From a checkpoint of a small transformer trained on Wikipedia.
Size: width 192, 3 heads of 64, MLP 768 GELU.
Architecture: LayerNorm before each block, learned and rotary positions, biases, untied embeddings, attention and MLP in parallel.
Training: a variant of Muon for these matrices, 136M tokens, 4157 steps.
MLP neurons of a small language model. Each row is named by its layer, matrix (up: input weights) and neuron, and shows model dimensions 32-159. Each number is 200 + 40 x the weight over its row's rms, rounded and kept within 0 to 999.
After each neuron's rows, "fires on" lists the tokens most often at its 100 highest values on Wikipedia text that the model never trained on. A number after a token or word is its count.

L2.up626,222,228,228,142,153,195,189,270,232,196,202,242,228,166,163,175,212,170,223,227,236,236,122,201,283,215,200,274,220,215,185,257,137,226,226,245,253,184,170,251,247,236,237,220,178,205,211,229,219,178,254,205,177,246,211,184,125,158,195,209,150,145,162,126,253,229,230,228,180,173,216,172,183,260,299,97,187,237,179,283,177,205,194,217,238,236,227,183,144,226,246,185,129,224,180,202,294,198,168,179,191,225,223,240,232,227,230,164,167,117,78,248,280,164,206,202,210,185,220,283,221,233,220,186,155,133,199,251
fires on: " to" 45, " as" 12, "ped" 9, ":" 7, "ing" 6

L2.up358,150,170,179,211,135,188,242,181,265,209,149,148,196,219,170,182,182,176,142,258,193,181,275,246,177,284,159,210,267,125,252,199,98,201,243,257,186,145,176,146,222,128,194,215,159,199,219,188,217,272,284,214,245,232,156,242,193,166,137,228,237,239,177,252,162,226,165,156,146,175,203,155,158,181,223,291,152,233,164,274,194,199,265,265,230,151,181,178,251,194,149,271,191,241,156,175,192,194,199,197,197,133,186,206,180,170,238,149,219,166,241,208,212,213,228,173,155,120,180,147,183,213,201,232,218,237,196,187
fires on: "p" 22, " that" 17, "==" 17, "el" 11, " " 8, " which" 4

L2.up108,202,292,255,185,254,229,260,214,185,138,182,150,181,212,125,254,204,207,259,200,205,188,104,239,195,191,191,187,226,183,168,226,214,150,139,174,183,234,222,174,110,199,187,206,222,241,186,164,198,252,257,186,194,206,285,221,198,96,152,172,255,188,201,250,225,156,160,207,151,209,221,127,214,142,207,224,208,182,113,201,325,148,192,116,116,161,225,284,275,220,165,208,184,215,178,143,149,253,132,206,201,248,209,215,178,202,160,173,213,187,237,228,165,210,233,193,162,202,245,179,162,148,167,243,186,213,225,142
fires on: "an" 43, "ed" 7, "." 5, " en" 5, " there" 5

L2.up102,185,217,212,207,191,260,232,194,183,259,183,155,225,223,122,203,125,196,191,235,234,195,238,145,252,268,181,209,225,146,207,252,210,170,170,192,250,259,208,229,134,215,256,128,193,232,239,211,148,204,141,227,238,189,197,203,176,182,216,226,208,245,270,201,165,184,196,248,227,276,224,170,289,177,197,156,156,149,152,189,225,225,270,216,169,235,221,262,231,191,165,239,242,180,183,193,130,228,163,248,205,156,259,160,170,224,216,226,221,220,193,151,220,187,148,236,199,171,194,165,276,167,201,279,195,206,184,160
fires on: "s" 39, "st" 12, "ast" 11, "t" 9, "th" 7, "k" 5

L5.up43,187,140,248,265,206,202,251,152,243,224,218,267,140,218,129,238,239,187,155,153,275,179,196,190,236,254,270,179,220,160,228,249,227,254,128,205,154,167,231,234,123,216,187,161,234,182,178,198,206,231,182,171,239,216,169,226,198,231,130,246,172,170,154,238,197,192,199,136,151,190,195,205,206,225,220,211,188,183,215,252,255,198,158,190,242,248,194,158,205,195,194,194,303,233,170,256,201,219,133,194,242,262,252,289,193,223,235,219,144,201,236,147,205,191,173,195,174,260,209,217,208,161,191,172,286,229,236,126
fires on: " m" 22, " St" 13, " st" 11, " fl" 8, " t" 8

L5.up634,188,195,223,212,231,224,201,193,205,249,160,211,159,157,181,190,214,179,145,118,209,152,218,175,132,242,204,198,177,200,196,196,160,195,286,150,176,235,194,178,198,287,213,111,298,160,222,218,160,139,232,212,171,191,180,220,200,229,240,211,199,254,198,228,175,137,170,185,193,180,107,242,144,172,205,267,223,149,167,208,215,205,132,211,206,299,249,186,220,281,244,177,172,207,256,144,251,232,202,207,256,105,156,188,201,115,181,222,196,220,242,201,166,215,210,288,192,245,253,272,164,198,207,203,157,229,193,190
fires on: "-" 36, "le" 23, "19" 5

L2.up575,197,207,193,193,188,154,225,211,205,176,186,95,172,242,196,142,269,214,258,203,184,231,189,203,167,207,127,219,178,210,200,179,252,207,221,171,190,229,236,200,209,160,186,193,235,124,227,174,160,184,206,215,226,271,256,154,205,185,263,173,218,163,233,298,240,247,154,271,184,187,193,225,230,257,183,217,208,213,140,254,176,163,128,186,235,226,178,250,177,197,197,209,280,245,223,224,305,164,293,147,188,201,208,188,238,163,202,158,135,228,143,162,203,146,110,220,188,289,217,158,199,255,145,170,175,125,185,216
fires on: " of" 23, "ied" 17, "-" 5, "ing" 4, "osed" 4

L5.up250,193,175,184,220,184,165,164,211,227,173,161,184,220,191,212,243,159,197,307,175,297,183,147,164,245,159,206,205,189,223,156,218,239,183,194,215,196,217,92,179,230,117,218,215,201,186,235,241,222,223,263,189,168,192,188,203,128,163,173,273,266,203,177,228,160,202,230,240,147,215,157,192,198,167,256,263,278,227,181,230,178,229,229,228,140,121,205,213,189,195,219,205,186,215,265,205,175,158,171,141,186,141,200,113,130,288,227,185,164,182,285,180,220,208,203,296,195,226,186,175,263,174,154,263,185,203,159,170
fires on: "ed" 38, "im" 6, "ished" 6, "ated" 6, "ly" 6, "k" 5

L2.up194,254,148,265,185,119,237,236,181,198,177,191,165,217,149,210,208,201,202,204,240,257,233,227,210,158,142,242,206,221,142,116,148,180,225,234,179,227,226,144,188,203,224,228,219,222,225,239,237,178,209,310,189,189,232,135,205,253,295,221,231,197,202,224,204,183,178,153,251,245,188,207,163,218,214,220,198,211,156,149,231,201,128,140,252,212,290,135,127,192,244,245,232,187,219,202,234,218,250,120,175,177,136,246,198,232,137,212,151,197,218,133,158,144,179,165,181,237,171,228,279,232,146,134,219,249,221,320,193
fires on: " O" 33, " M" 17, " of" 15, " " 8, "ut" 6, " B" 5

L6.up373,232,171,219,246,210,206,213,133,165,220,220,187,185,222,261,142,222,181,208,151,188,217,234,173,227,129,238,199,224,178,214,289,214,174,115,171,205,244,178,241,243,200,216,190,265,142,204,213,262,142,219,161,254,172,248,202,224,240,218,224,237,178,166,223,215,231,128,249,224,181,213,179,209,220,207,155,252,157,235,221,224,169,250,248,210,184,205,154,145,159,271,212,260,187,173,206,258,214,175,242,214,218,178,191,207,208,221,286,199,113,202,167,198,177,136,91,153,225,151,236,160,172,207,115,193,105,251,130
fires on: " c" 42, " fl" 13, " l" 9, " st" 7, " h" 7, " sp" 4

L2.up359,157,220,211,156,185,267,272,197,284,255,194,152,151,133,194,179,204,211,206,174,185,163,305,226,159,258,207,193,240,196,158,199,166,169,252,156,234,222,216,206,189,245,213,144,245,197,225,231,188,136,176,189,267,227,217,238,182,260,212,250,217,164,154,179,180,167,250,240,204,179,236,155,163,189,187,220,202,239,219,268,161,203,182,166,199,231,201,239,204,233,180,199,270,288,190,185,176,155,147,216,242,211,186,179,206,112,125,263,229,164,199,214,201,124,208,188,233,205,256,192,212,266,202,184,257,193,199,176
fires on: "ent" 42, "al" 17, "ial" 9, "le" 8, "te" 5

L6.up532,178,276,235,157,141,183,231,189,272,148,140,189,199,228,222,164,158,173,186,189,251,253,207,156,180,213,109,214,225,218,233,278,220,206,201,244,178,234,209,128,195,248,188,223,215,147,211,183,256,90,180,239,202,201,207,277,190,229,218,209,160,160,205,184,204,158,143,171,173,210,266,200,203,207,138,239,201,209,178,196,258,200,201,250,171,161,231,131,137,169,198,201,206,254,227,207,114,210,221,120,168,127,182,263,173,201,156,212,157,252,218,180,210,185,166,240,195,260,235,176,132,186,183,257,162,209,164,212
fires on: " \"" 23, " $" 11, "—" 11, "{" 8, "^{" 6

L6.up694,183,239,244,154,184,142,180,207,244,228,157,175,177,170,219,210,232,201,267,185,206,181,127,301,148,224,168,190,129,228,157,226,126,222,279,237,190,255,195,247,235,155,164,265,202,195,266,158,192,166,230,228,201,233,143,261,190,227,213,222,215,205,250,194,174,205,178,204,239,298,137,123,251,225,173,176,170,187,177,274,194,196,214,198,207,190,236,151,197,214,198,230,170,155,232,275,207,224,163,178,186,173,155,203,235,228,260,65,172,174,203,119,237,339,309,199,201,138,202,207,167,210,140,216,247,213,216,224
fires on: " to" 23, "lo" 9, " Re" 7, "\n" 7, " for" 6, " For" 6

L5.up347,221,113,205,245,245,164,183,210,221,192,112,233,195,119,241,228,243,190,190,156,261,163,156,217,198,160,207,165,230,205,192,158,183,243,213,204,231,207,176,345,237,220,183,198,261,193,223,211,175,231,144,219,276,215,215,192,165,194,211,206,183,214,135,200,174,284,183,198,171,238,165,163,240,150,241,127,200,196,213,217,164,125,221,159,204,155,168,208,227,158,196,187,195,182,151,100,230,201,183,163,184,165,209,236,151,178,217,141,201,170,221,140,163,230,157,183,275,220,193,232,256,203,145,149,239,181,159,186
fires on: " is" 47, " was" 15, " are" 11, " of" 8, ":" 8

L2.up141,212,158,186,131,204,181,114,268,248,242,165,238,148,139,163,274,231,185,120,118,186,270,288,226,137,223,210,213,200,243,211,207,237,262,228,215,228,225,204,190,229,104,265,144,191,207,198,234,168,233,219,208,206,221,173,252,209,121,188,209,212,180,193,214,206,218,163,200,278,183,195,258,205,278,147,249,191,231,235,215,176,157,197,243,184,191,169,184,185,246,197,189,171,179,183,128,206,118,130,212,172,85,182,210,230,142,214,200,227,210,192,251,252,203,224,172,206,104,208,201,221,202,169,192,239,201,123,167
fires on: ":" 32, ";" 24, " that" 13, " " 10, " which" 5

L5.up550,221,159,138,195,226,244,119,117,179,291,238,174,152,225,217,126,270,241,150,184,159,202,200,179,191,219,192,234,244,163,200,195,258,200,174,220,145,220,192,246,291,209,259,109,183,241,193,178,181,219,265,152,135,167,203,254,158,225,170,195,256,229,175,244,235,245,106,241,223,221,165,186,217,166,173,212,236,149,256,156,216,250,213,247,226,183,182,262,236,241,204,163,196,221,233,189,207,183,248,186,212,150,228,237,201,187,198,233,201,186,160,233,187,204,97,162,173,270,208,137,201,164,208,184,174,229,149,200
fires on: "amp" 15, "ip" 11, "her" 10, " ac" 8, "y" 7, "ver" 5

L2.up680,190,132,213,156,127,193,281,190,177,220,275,190,206,188,167,209,122,188,173,175,243,145,255,249,178,164,188,187,225,198,181,121,180,137,212,183,188,274,132,170,188,172,227,249,282,242,258,268,179,174,218,214,183,167,165,221,173,223,201,283,180,208,220,146,206,194,280,180,214,174,175,212,216,221,210,208,234,150,181,229,189,250,129,244,147,204,147,282,223,180,147,181,188,240,211,145,264,241,248,220,173,265,191,212,169,220,273,186,159,258,195,218,174,222,235,184,188,237,178,168,194,213,127,233,202,286,240,133
fires on: ".\n\n" 41, "\n\n" 20, ")\n\n" 16, " |\n\n" 16, "\".\n\n" 4

L2.up172,264,92,218,96,242,201,178,205,144,249,178,179,167,266,210,165,277,221,239,212,236,210,217,161,182,252,245,150,221,230,188,278,222,158,203,258,168,146,210,203,207,137,182,192,165,192,226,301,150,208,240,250,228,116,146,178,208,118,194,175,293,252,153,181,296,266,209,193,137,194,212,151,196,167,177,190,263,164,230,211,248,156,182,214,180,189,267,167,255,221,225,216,275,155,218,159,216,208,177,189,120,242,204,252,198,187,187,183,248,211,187,238,200,272,143,193,158,230,199,149,189,160,142,225,186,132,263,223
fires on: "im" 20, "ip" 19, "i" 10, "ty" 9, "s" 9, "y" 5

L2.up203,147,195,113,195,195,193,220,227,234,201,229,203,195,136,195,187,228,259,230,149,205,224,271,147,169,174,188,226,218,218,233,181,204,97,266,203,175,202,132,172,238,160,201,135,251,251,225,252,196,184,196,197,152,200,183,141,214,218,192,142,186,121,196,184,244,219,140,251,234,179,108,204,204,185,245,211,277,140,157,236,253,199,180,188,214,191,141,212,163,210,202,251,240,205,193,192,233,240,240,142,191,215,189,168,210,154,183,111,193,229,308,209,292,161,231,217,205,270,264,162,211,170,142,222,182,184,170,147
fires on: "-" 99

L5.up281,147,200,243,212,252,156,186,260,199,243,94,162,255,151,168,215,224,233,217,203,253,162,266,125,143,208,197,160,190,189,199,234,182,213,209,219,176,228,160,162,197,133,164,186,254,216,244,185,191,190,225,160,113,269,186,170,180,251,222,215,139,202,244,204,227,142,161,163,225,159,199,173,175,261,192,271,274,172,272,216,286,175,316,191,170,212,203,126,264,194,210,135,190,232,265,151,153,160,166,153,194,214,192,158,176,232,209,193,79,181,188,199,215,90,216,200,178,246,150,231,209,162,177,219,192,186,149,170
fires on: " \"" 28, " as" 27, " on" 9, "led" 6, " like" 5

L6.up613,174,174,315,155,239,187,216,199,199,235,186,200,183,219,158,165,190,202,225,212,146,267,144,246,190,207,143,199,254,178,197,200,180,207,219,235,197,213,129,188,154,196,263,144,247,270,183,223,150,272,166,209,188,151,212,185,209,97,232,172,210,215,192,201,246,177,282,217,185,219,230,211,127,207,273,260,183,235,284,242,205,180,211,225,185,136,170,173,205,231,209,188,198,200,147,242,154,239,206,187,141,244,247,199,103,211,169,246,178,184,189,262,229,208,152,175,250,251,191,187,60,171,211,254,257,230,169,229
fires on: "," 97

L6.up727,202,184,170,159,218,180,176,169,204,177,161,247,221,236,166,233,180,166,219,214,171,192,210,285,219,245,198,204,185,130,209,115,207,185,173,247,150,131,103,170,176,180,181,307,172,221,208,166,220,219,225,200,277,237,98,245,234,210,233,235,185,161,126,233,176,246,234,232,200,168,177,218,238,233,218,254,263,199,120,194,182,199,307,211,270,247,217,94,138,199,181,143,246,200,234,149,203,231,201,205,156,186,231,144,152,171,256,171,299,270,187,205,198,278,213,258,143,205,218,167,183,215,266,203,242,186,183,251
fires on: " f" 32, " F" 9, "g" 6, "in" 6, " p" 6

L2.up316,219,221,210,204,160,234,236,224,250,212,188,191,199,151,207,236,191,161,220,274,147,249,251,225,188,233,230,248,189,248,239,179,241,244,176,246,205,149,110,177,173,173,197,177,267,197,207,154,130,186,187,224,167,199,239,234,239,148,195,231,138,249,237,189,151,171,185,202,140,175,173,202,202,175,165,217,117,146,234,247,168,139,164,194,225,238,212,250,197,194,126,176,149,245,230,151,267,233,195,181,156,208,215,166,214,192,316,242,217,163,224,177,209,195,136,225,217,195,237,266,200,170,114,214,183,206,216,216
fires on: " main" 16, "ent" 16, " more" 11, "ing" 10, "ical" 7

L2.up476,161,187,248,213,128,146,235,136,231,206,199,191,174,154,172,268,155,150,210,252,171,166,186,206,215,224,190,225,244,245,144,158,273,222,262,220,128,267,233,189,165,164,193,218,229,229,193,197,188,179,177,195,196,236,184,212,166,209,121,192,211,162,280,190,225,181,174,159,185,166,187,260,177,215,221,176,213,163,208,207,183,199,244,219,207,178,146,140,176,233,180,214,216,146,174,224,238,228,188,176,241,200,175,145,181,234,133,134,130,281,217,196,153,209,198,205,225,233,130,171,204,197,133,142,299,218,242,237
fires on: "." 90

L2.up155,164,147,228,220,186,117,254,116,233,231,201,244,181,237,172,226,177,189,115,182,177,246,326,220,135,282,231,153,206,268,145,171,213,177,191,219,228,175,223,150,276,162,198,175,230,146,295,147,211,194,205,176,221,150,197,222,175,223,255,212,253,203,199,182,153,175,278,281,170,191,195,250,248,181,209,174,232,230,171,288,159,185,201,201,180,252,177,155,150,179,259,204,153,159,132,167,236,185,186,183,224,160,185,282,207,171,121,190,177,198,167,208,233,184,108,269,209,244,204,125,120,216,145,143,271,199,192,169
fires on: " that" 35, " where" 26, " which" 15, " ==\n" 12, "==\n" 11

L2.up319,170,190,169,197,192,203,204,216,257,147,229,198,237,163,167,220,166,205,151,285,217,220,203,240,200,233,229,186,171,162,193,239,241,320,158,129,277,226,235,207,197,171,170,159,196,216,236,277,203,268,186,194,157,141,236,244,255,149,193,201,218,211,247,214,223,157,129,256,212,150,157,202,221,194,128,189,191,193,262,267,117,184,218,193,173,267,147,182,219,130,262,176,242,158,216,156,202,211,167,108,220,194,215,210,218,216,216,237,252,173,171,214,195,215,172,202,262,216,179,301,136,273,251,151,235,241,203,202
fires on: ":" 26, "it" 9, "sc" 7, " ter" 6, "st" 6, "akh" 5

L5.up594,139,224,265,182,166,160,226,229,238,258,170,244,197,219,209,200,217,217,115,221,105,187,130,232,163,220,236,171,193,253,204,187,203,182,146,272,187,183,169,181,226,189,125,222,183,145,192,201,220,199,175,172,285,244,225,214,256,143,216,230,216,250,196,206,190,276,138,250,161,245,282,190,178,218,192,183,145,202,182,230,182,229,172,203,219,261,210,219,211,242,252,204,170,152,138,270,223,138,144,240,212,206,219,233,257,183,201,179,166,255,203,179,191,259,152,207,207,154,144,156,169,237,276,250,263,265,119,209
fires on: "." 75, " to" 8, " pro" 6

L2.up396,273,182,199,184,174,206,213,175,189,157,174,237,217,143,233,99,235,149,187,186,110,164,193,187,187,194,200,198,229,170,184,154,162,199,207,232,200,151,196,186,175,150,158,218,207,206,154,198,237,95,237,193,221,167,167,246,160,196,158,225,185,251,189,268,242,216,279,266,133,230,241,187,214,174,232,208,179,160,178,205,211,214,227,200,181,236,265,162,211,226,158,224,128,191,206,188,247,191,196,193,216,186,184,215,245,182,207,205,172,212,233,235,218,158,243,164,173,317,219,188,155,117,165,337,197,120,272,66
fires on: " un" 30, " of" 23, " de" 17, " and" 9, " with" 7, " to" 5

L5.up489,232,224,262,210,198,219,217,278,200,207,208,232,155,187,235,222,174,136,180,221,119,181,223,119,141,174,223,214,277,229,216,167,166,200,259,231,235,232,121,155,135,181,197,205,312,201,135,217,106,216,214,233,237,109,265,172,221,278,136,162,146,170,230,225,241,260,165,197,179,168,216,217,249,192,198,189,224,186,254,249,219,245,167,208,211,218,186,172,204,194,231,195,234,194,143,145,192,218,184,109,124,225,198,196,194,217,232,226,168,208,253,228,178,136,235,160,193,212,226,201,282,276,182,274,164,226,185,255
fires on: "-" 40, "r" 10, "ire" 7, "is" 7, "_" 6

L2.up631,256,243,215,189,215,135,143,179,144,162,198,152,189,167,180,179,283,239,201,181,209,250,189,138,160,218,162,316,248,207,234,203,250,148,234,224,178,231,197,231,209,206,145,219,227,194,274,264,194,272,146,208,134,193,171,221,186,244,119,200,275,164,147,223,253,249,158,214,208,203,171,267,160,255,254,226,221,222,197,155,222,237,168,202,195,155,159,259,198,221,162,251,187,173,221,186,196,229,195,162,227,173,130,146,137,233,243,183,182,169,247,190,207,247,154,199,248,307,202,133,189,209,98,188,194,149,201,192
fires on: "b" 27, "ed" 12, "ly" 11, "rew" 7, "is" 6

L6.up686,208,234,199,152,263,195,228,261,159,218,252,258,184,179,111,232,169,231,172,206,190,225,241,219,192,183,179,208,171,209,236,102,139,316,127,256,194,248,141,195,154,209,201,205,202,266,218,170,205,202,193,161,162,133,235,250,153,268,208,179,163,197,220,263,186,213,232,194,223,178,245,193,238,262,207,271,260,215,240,263,187,214,218,232,175,181,193,205,182,241,131,263,123,167,270,143,211,211,228,235,170,173,194,186,181,192,178,268,178,175,210,235,207,249,160,259,183,165,226,138,113,211,153,197,214,218,228,197
fires on: "," 87

L5.up148,169,219,249,193,241,132,163,216,207,258,171,181,182,234,193,199,221,210,132,239,222,278,165,164,208,200,219,188,153,220,195,198,209,255,235,249,213,203,180,218,176,150,233,162,177,207,222,284,144,139,214,174,214,175,160,158,232,193,238,199,189,170,197,166,123,128,122,206,171,222,241,143,129,272,217,226,256,194,178,219,187,177,230,200,230,220,164,202,218,165,216,132,211,182,127,246,226,197,231,210,178,207,234,192,228,175,139,159,228,230,131,211,162,230,165,179,259,198,218,234,242,236,216,282,233,236,187,252
fires on: "," 39, "ent" 14, "ø" 8, "oy" 5

L2.up491,184,212,218,226,247,140,163,190,268,159,205,173,176,202,200,287,240,163,141,236,225,171,164,247,212,241,133,143,150,214,200,224,225,195,195,160,196,217,204,147,131,179,237,227,232,213,183,246,195,251,209,182,233,235,158,199,231,221,195,197,146,222,207,141,156,211,228,162,166,246,179,112,265,261,269,225,245,98,206,185,186,227,161,227,181,232,206,195,139,155,149,273,251,200,211,165,279,179,223,182,189,184,199,257,213,122,191,200,141,173,210,212,207,159,249,195,206,246,158,122,190,230,277,226,200,287,233,165
fires on: "\n" 37, "\n\n" 23, ".\n\n" 12, "g" 9, ")\n" 4, ")\n\n" 4

L2.up404,201,183,256,211,142,194,176,193,197,231,132,239,208,178,189,201,272,168,196,141,145,291,223,124,199,169,155,232,207,120,171,179,210,197,168,133,205,244,152,195,138,195,210,218,152,188,200,249,312,272,154,203,79,207,233,264,201,187,204,210,215,231,198,156,187,224,135,217,168,228,169,264,220,209,224,265,217,221,187,248,192,226,193,227,201,181,200,177,121,226,207,239,203,179,220,202,226,271,215,235,212,186,201,191,159,186,146,186,243,238,285,199,213,284,235,241,149,221,241,278,220,283,136,278,181,187,272,154
fires on: " of" 50, "ed" 5, "ains" 4, "-" 4

L5.up269,226,117,194,194,158,169,181,204,263,178,211,217,259,153,199,170,263,229,146,259,192,239,158,191,173,209,168,184,178,141,192,190,150,252,236,310,189,198,203,204,201,223,267,178,222,275,235,249,181,219,176,215,222,192,203,273,192,205,263,218,200,201,121,188,288,137,244,154,192,163,249,234,111,172,159,221,231,230,105,243,204,214,200,183,236,182,172,186,188,225,112,182,155,138,228,177,241,220,198,215,183,251,179,179,218,241,213,134,193,273,162,229,266,235,235,155,248,141,203,218,193,285,248,238,241,166,198,229
fires on: "ic" 15, "á" 11, "F" 10, " F" 8, "ig" 6, "ian" 6

L6.up225,175,191,240,136,259,280,232,240,229,261,214,206,182,208,182,197,207,236,221,198,132,229,168,179,155,192,171,278,241,241,167,204,205,229,273,233,188,177,216,206,167,191,123,147,205,234,163,228,189,232,224,252,171,202,157,221,216,212,189,250,192,196,132,242,257,260,275,143,161,263,146,125,202,164,207,163,301,127,238,137,192,233,179,165,233,237,236,204,225,232,190,165,164,221,236,231,172,222,183,199,211,226,153,192,150,146,157,144,223,218,214,213,127,199,194,219,267,219,140,174,144,227,190,159,174,169,218,154
fires on: "–" 30, " in" 11, "ar" 8, "ers" 6, "arg" 5, "aw" 4

L2.up136,187,215,159,197,216,207,256,257,229,211,157,197,198,276,181,126,242,173,234,177,244,244,158,188,198,188,258,260,223,220,276,211,250,160,204,195,206,161,170,179,299,208,188,118,179,155,168,186,201,187,150,222,162,224,172,259,157,215,234,224,243,225,195,184,273,249,167,253,184,186,223,224,215,164,205,136,133,262,199,185,222,165,188,201,241,259,151,157,266,199,212,230,237,144,129,275,180,182,168,203,180,210,191,141,221,302,161,160,247,208,277,190,201,288,168,196,158,200,191,241,231,170,235,147,258,231,145,184
fires on: ":" 20, " |" 10, "." 9, " Succeeded" 9, " Mont" 9, " (" 6

L2.up152,251,224,253,175,200,176,180,148,199,172,217,183,122,156,185,180,211,164,207,225,236,239,152,196,178,223,227,151,253,118,171,207,199,239,188,199,130,207,257,186,220,209,139,219,192,216,142,255,277,243,239,231,240,191,186,216,159,192,137,250,287,207,232,224,181,272,241,202,211,113,181,228,232,256,190,193,213,218,215,268,193,124,183,166,310,173,191,208,259,159,227,220,213,131,149,174,268,202,187,214,250,254,235,148,209,172,234,196,288,242,168,190,129,142,148,160,172,129,196,159,232,181,184,181,204,148,210,201
fires on: ":" 37, "," 16, "13" 6, "95" 5, "12" 4

L6.up134,159,142,218,273,212,266,213,238,239,212,254,173,135,264,216,161,225,114,225,157,176,246,180,153,186,227,183,181,108,183,202,189,240,171,251,146,151,233,263,276,195,164,190,236,155,186,154,206,163,203,225,152,245,253,204,235,160,203,167,226,277,240,208,158,189,159,198,219,240,203,236,112,184,119,234,205,219,134,215,197,209,231,221,194,185,240,183,190,259,254,200,210,300,195,198,199,184,245,206,229,207,181,230,160,163,143,227,228,171,170,180,187,168,201,187,181,145,227,207,282,239,171,229,164,246,236,150,168
fires on: " M" 40, "M" 10, " G" 6, " L" 5

L2.up143,182,164,231,214,151,240,131,225,223,242,164,218,178,177,175,194,230,159,200,260,233,231,225,251,302,188,245,210,216,136,120,204,253,112,191,201,190,134,167,183,173,158,209,142,141,266,222,228,263,219,196,136,127,224,195,224,165,188,181,319,155,227,177,196,205,174,217,262,163,231,207,205,236,265,168,220,253,252,224,224,178,224,220,184,115,233,209,149,129,177,198,213,245,194,231,231,191,215,189,171,229,171,198,201,258,118,212,157,206,174,194,254,195,132,271,238,178,219,224,236,218,231,188,182,257,165,209,288
fires on: "ing" 18, " to" 16, ":" 12, "end" 10, "ed" 10, "ent" 9

L2.up759,139,142,250,201,198,245,219,106,264,243,195,196,202,183,202,215,168,243,94,199,216,177,269,234,191,207,221,210,221,230,185,188,278,239,189,247,128,249,190,141,229,198,206,261,158,185,171,150,182,187,208,209,209,209,232,133,246,197,184,141,236,135,256,174,158,157,237,181,200,239,121,269,236,248,245,131,218,199,178,223,154,244,198,161,161,254,178,188,184,156,199,203,217,255,181,217,224,199,199,228,243,144,212,257,170,108,191,269,144,294,234,221,207,189,145,209,232,286,146,243,165,177,146,159,233,177,185,251
fires on: "." 100

L6.up290,256,118,203,203,160,201,207,202,197,184,165,208,156,168,233,176,267,190,208,145,138,193,196,247,214,174,250,254,160,144,181,130,163,235,143,210,179,272,224,184,164,269,222,166,221,255,201,305,198,161,196,206,165,104,143,197,153,152,200,146,194,229,162,140,188,197,199,204,194,239,168,278,282,201,208,234,209,138,223,252,261,146,168,140,209,136,169,163,223,185,226,150,235,235,159,204,186,160,197,189,257,147,315,154,159,163,202,200,258,170,161,217,204,231,162,220,197,283,168,210,194,202,161,198,168,213,216,235
fires on: " of" 31, " is" 16, "iam" 6, " al" 6, " are" 5, " at" 5

L5.up19,209,231,237,203,248,176,181,247,196,226,240,179,208,251,229,208,249,227,94,173,170,203,166,232,225,256,169,135,213,175,260,131,256,208,127,323,213,250,182,235,163,153,144,201,240,241,168,226,251,234,125,218,226,196,170,232,186,167,193,223,242,253,186,219,202,185,120,188,224,200,167,157,195,197,144,300,225,227,164,171,188,165,248,144,211,268,132,180,216,157,211,157,208,248,159,157,230,214,199,277,216,236,167,192,188,161,218,167,222,178,137,222,225,221,191,232,250,246,237,207,174,292,261,113,296,199,163,258
fires on: " F" 66, " f" 16, "F" 12, "f" 6

L2.up258,216,232,222,194,187,210,295,232,249,187,123,183,172,232,187,196,177,171,192,246,213,235,195,251,191,155,171,265,170,202,168,195,161,228,150,293,236,186,185,187,300,220,262,116,170,188,195,221,160,172,213,177,146,211,201,184,209,232,211,178,135,217,187,160,205,203,188,224,181,176,152,135,192,157,171,221,247,242,141,156,147,135,158,195,156,207,226,171,188,158,241,273,182,214,227,243,252,287,234,231,183,153,218,182,211,216,293,197,198,199,175,201,266,278,166,247,207,262,182,202,242,178,176,200,243,236,194,202
fires on: " of" 30, "19" 18, " un" 10, " " 8, " =\n\n" 7

L2.up356,140,266,154,285,214,187,162,165,218,201,168,259,239,217,191,238,189,247,280,208,186,141,215,168,227,208,179,225,170,90,152,215,212,159,197,108,305,270,170,211,154,179,120,180,263,240,204,238,160,201,134,268,216,290,231,258,128,214,244,139,212,224,206,136,207,205,192,180,236,220,207,178,151,219,251,212,204,181,201,285,191,202,207,215,238,182,210,225,184,159,200,227,246,214,214,144,210,164,189,226,211,229,195,209,177,203,115,166,196,161,200,196,158,205,217,249,143,260,195,214,241,253,202,232,213,205,190,156
fires on: "ed" 23, "ally" 9, " of" 7, "ained" 5, "able" 5, " including" 4

L5.up252,215,149,269,155,151,191,218,135,116,231,172,219,229,213,222,195,217,172,179,216,208,160,208,217,230,192,142,169,163,156,178,202,167,212,226,261,156,163,268,206,202,135,165,226,196,160,191,171,198,178,191,176,228,219,146,270,192,187,262,268,151,157,198,222,244,209,248,210,169,252,267,183,165,172,206,241,223,165,192,199,267,223,167,248,227,162,151,152,163,190,184,180,269,205,196,214,171,265,266,232,237,180,208,172,176,240,143,188,137,236,176,154,160,152,234,173,158,199,161,262,207,169,206,274,245,272,197,201
fires on: " in" 25, " M" 20, "if" 10, " and" 7, " of" 7

L2.up384,189,164,221,208,190,214,158,232,233,302,154,232,193,185,197,180,132,233,172,214,180,268,229,148,195,202,153,279,200,169,249,200,206,95,170,142,243,259,208,170,177,99,164,202,268,141,177,196,116,211,184,155,168,127,167,221,117,186,216,231,123,196,148,192,156,223,159,176,300,239,199,249,170,146,210,174,189,211,164,196,197,190,211,240,216,228,206,172,185,158,145,212,158,204,190,223,164,195,277,261,107,214,166,240,180,236,220,165,156,164,206,214,170,230,226,241,212,163,160,90,257,168,226,219,201,233,162,195
fires on: "th" 27, "ography" 8, "ished" 7, "p" 7, "ow" 7, "st" 6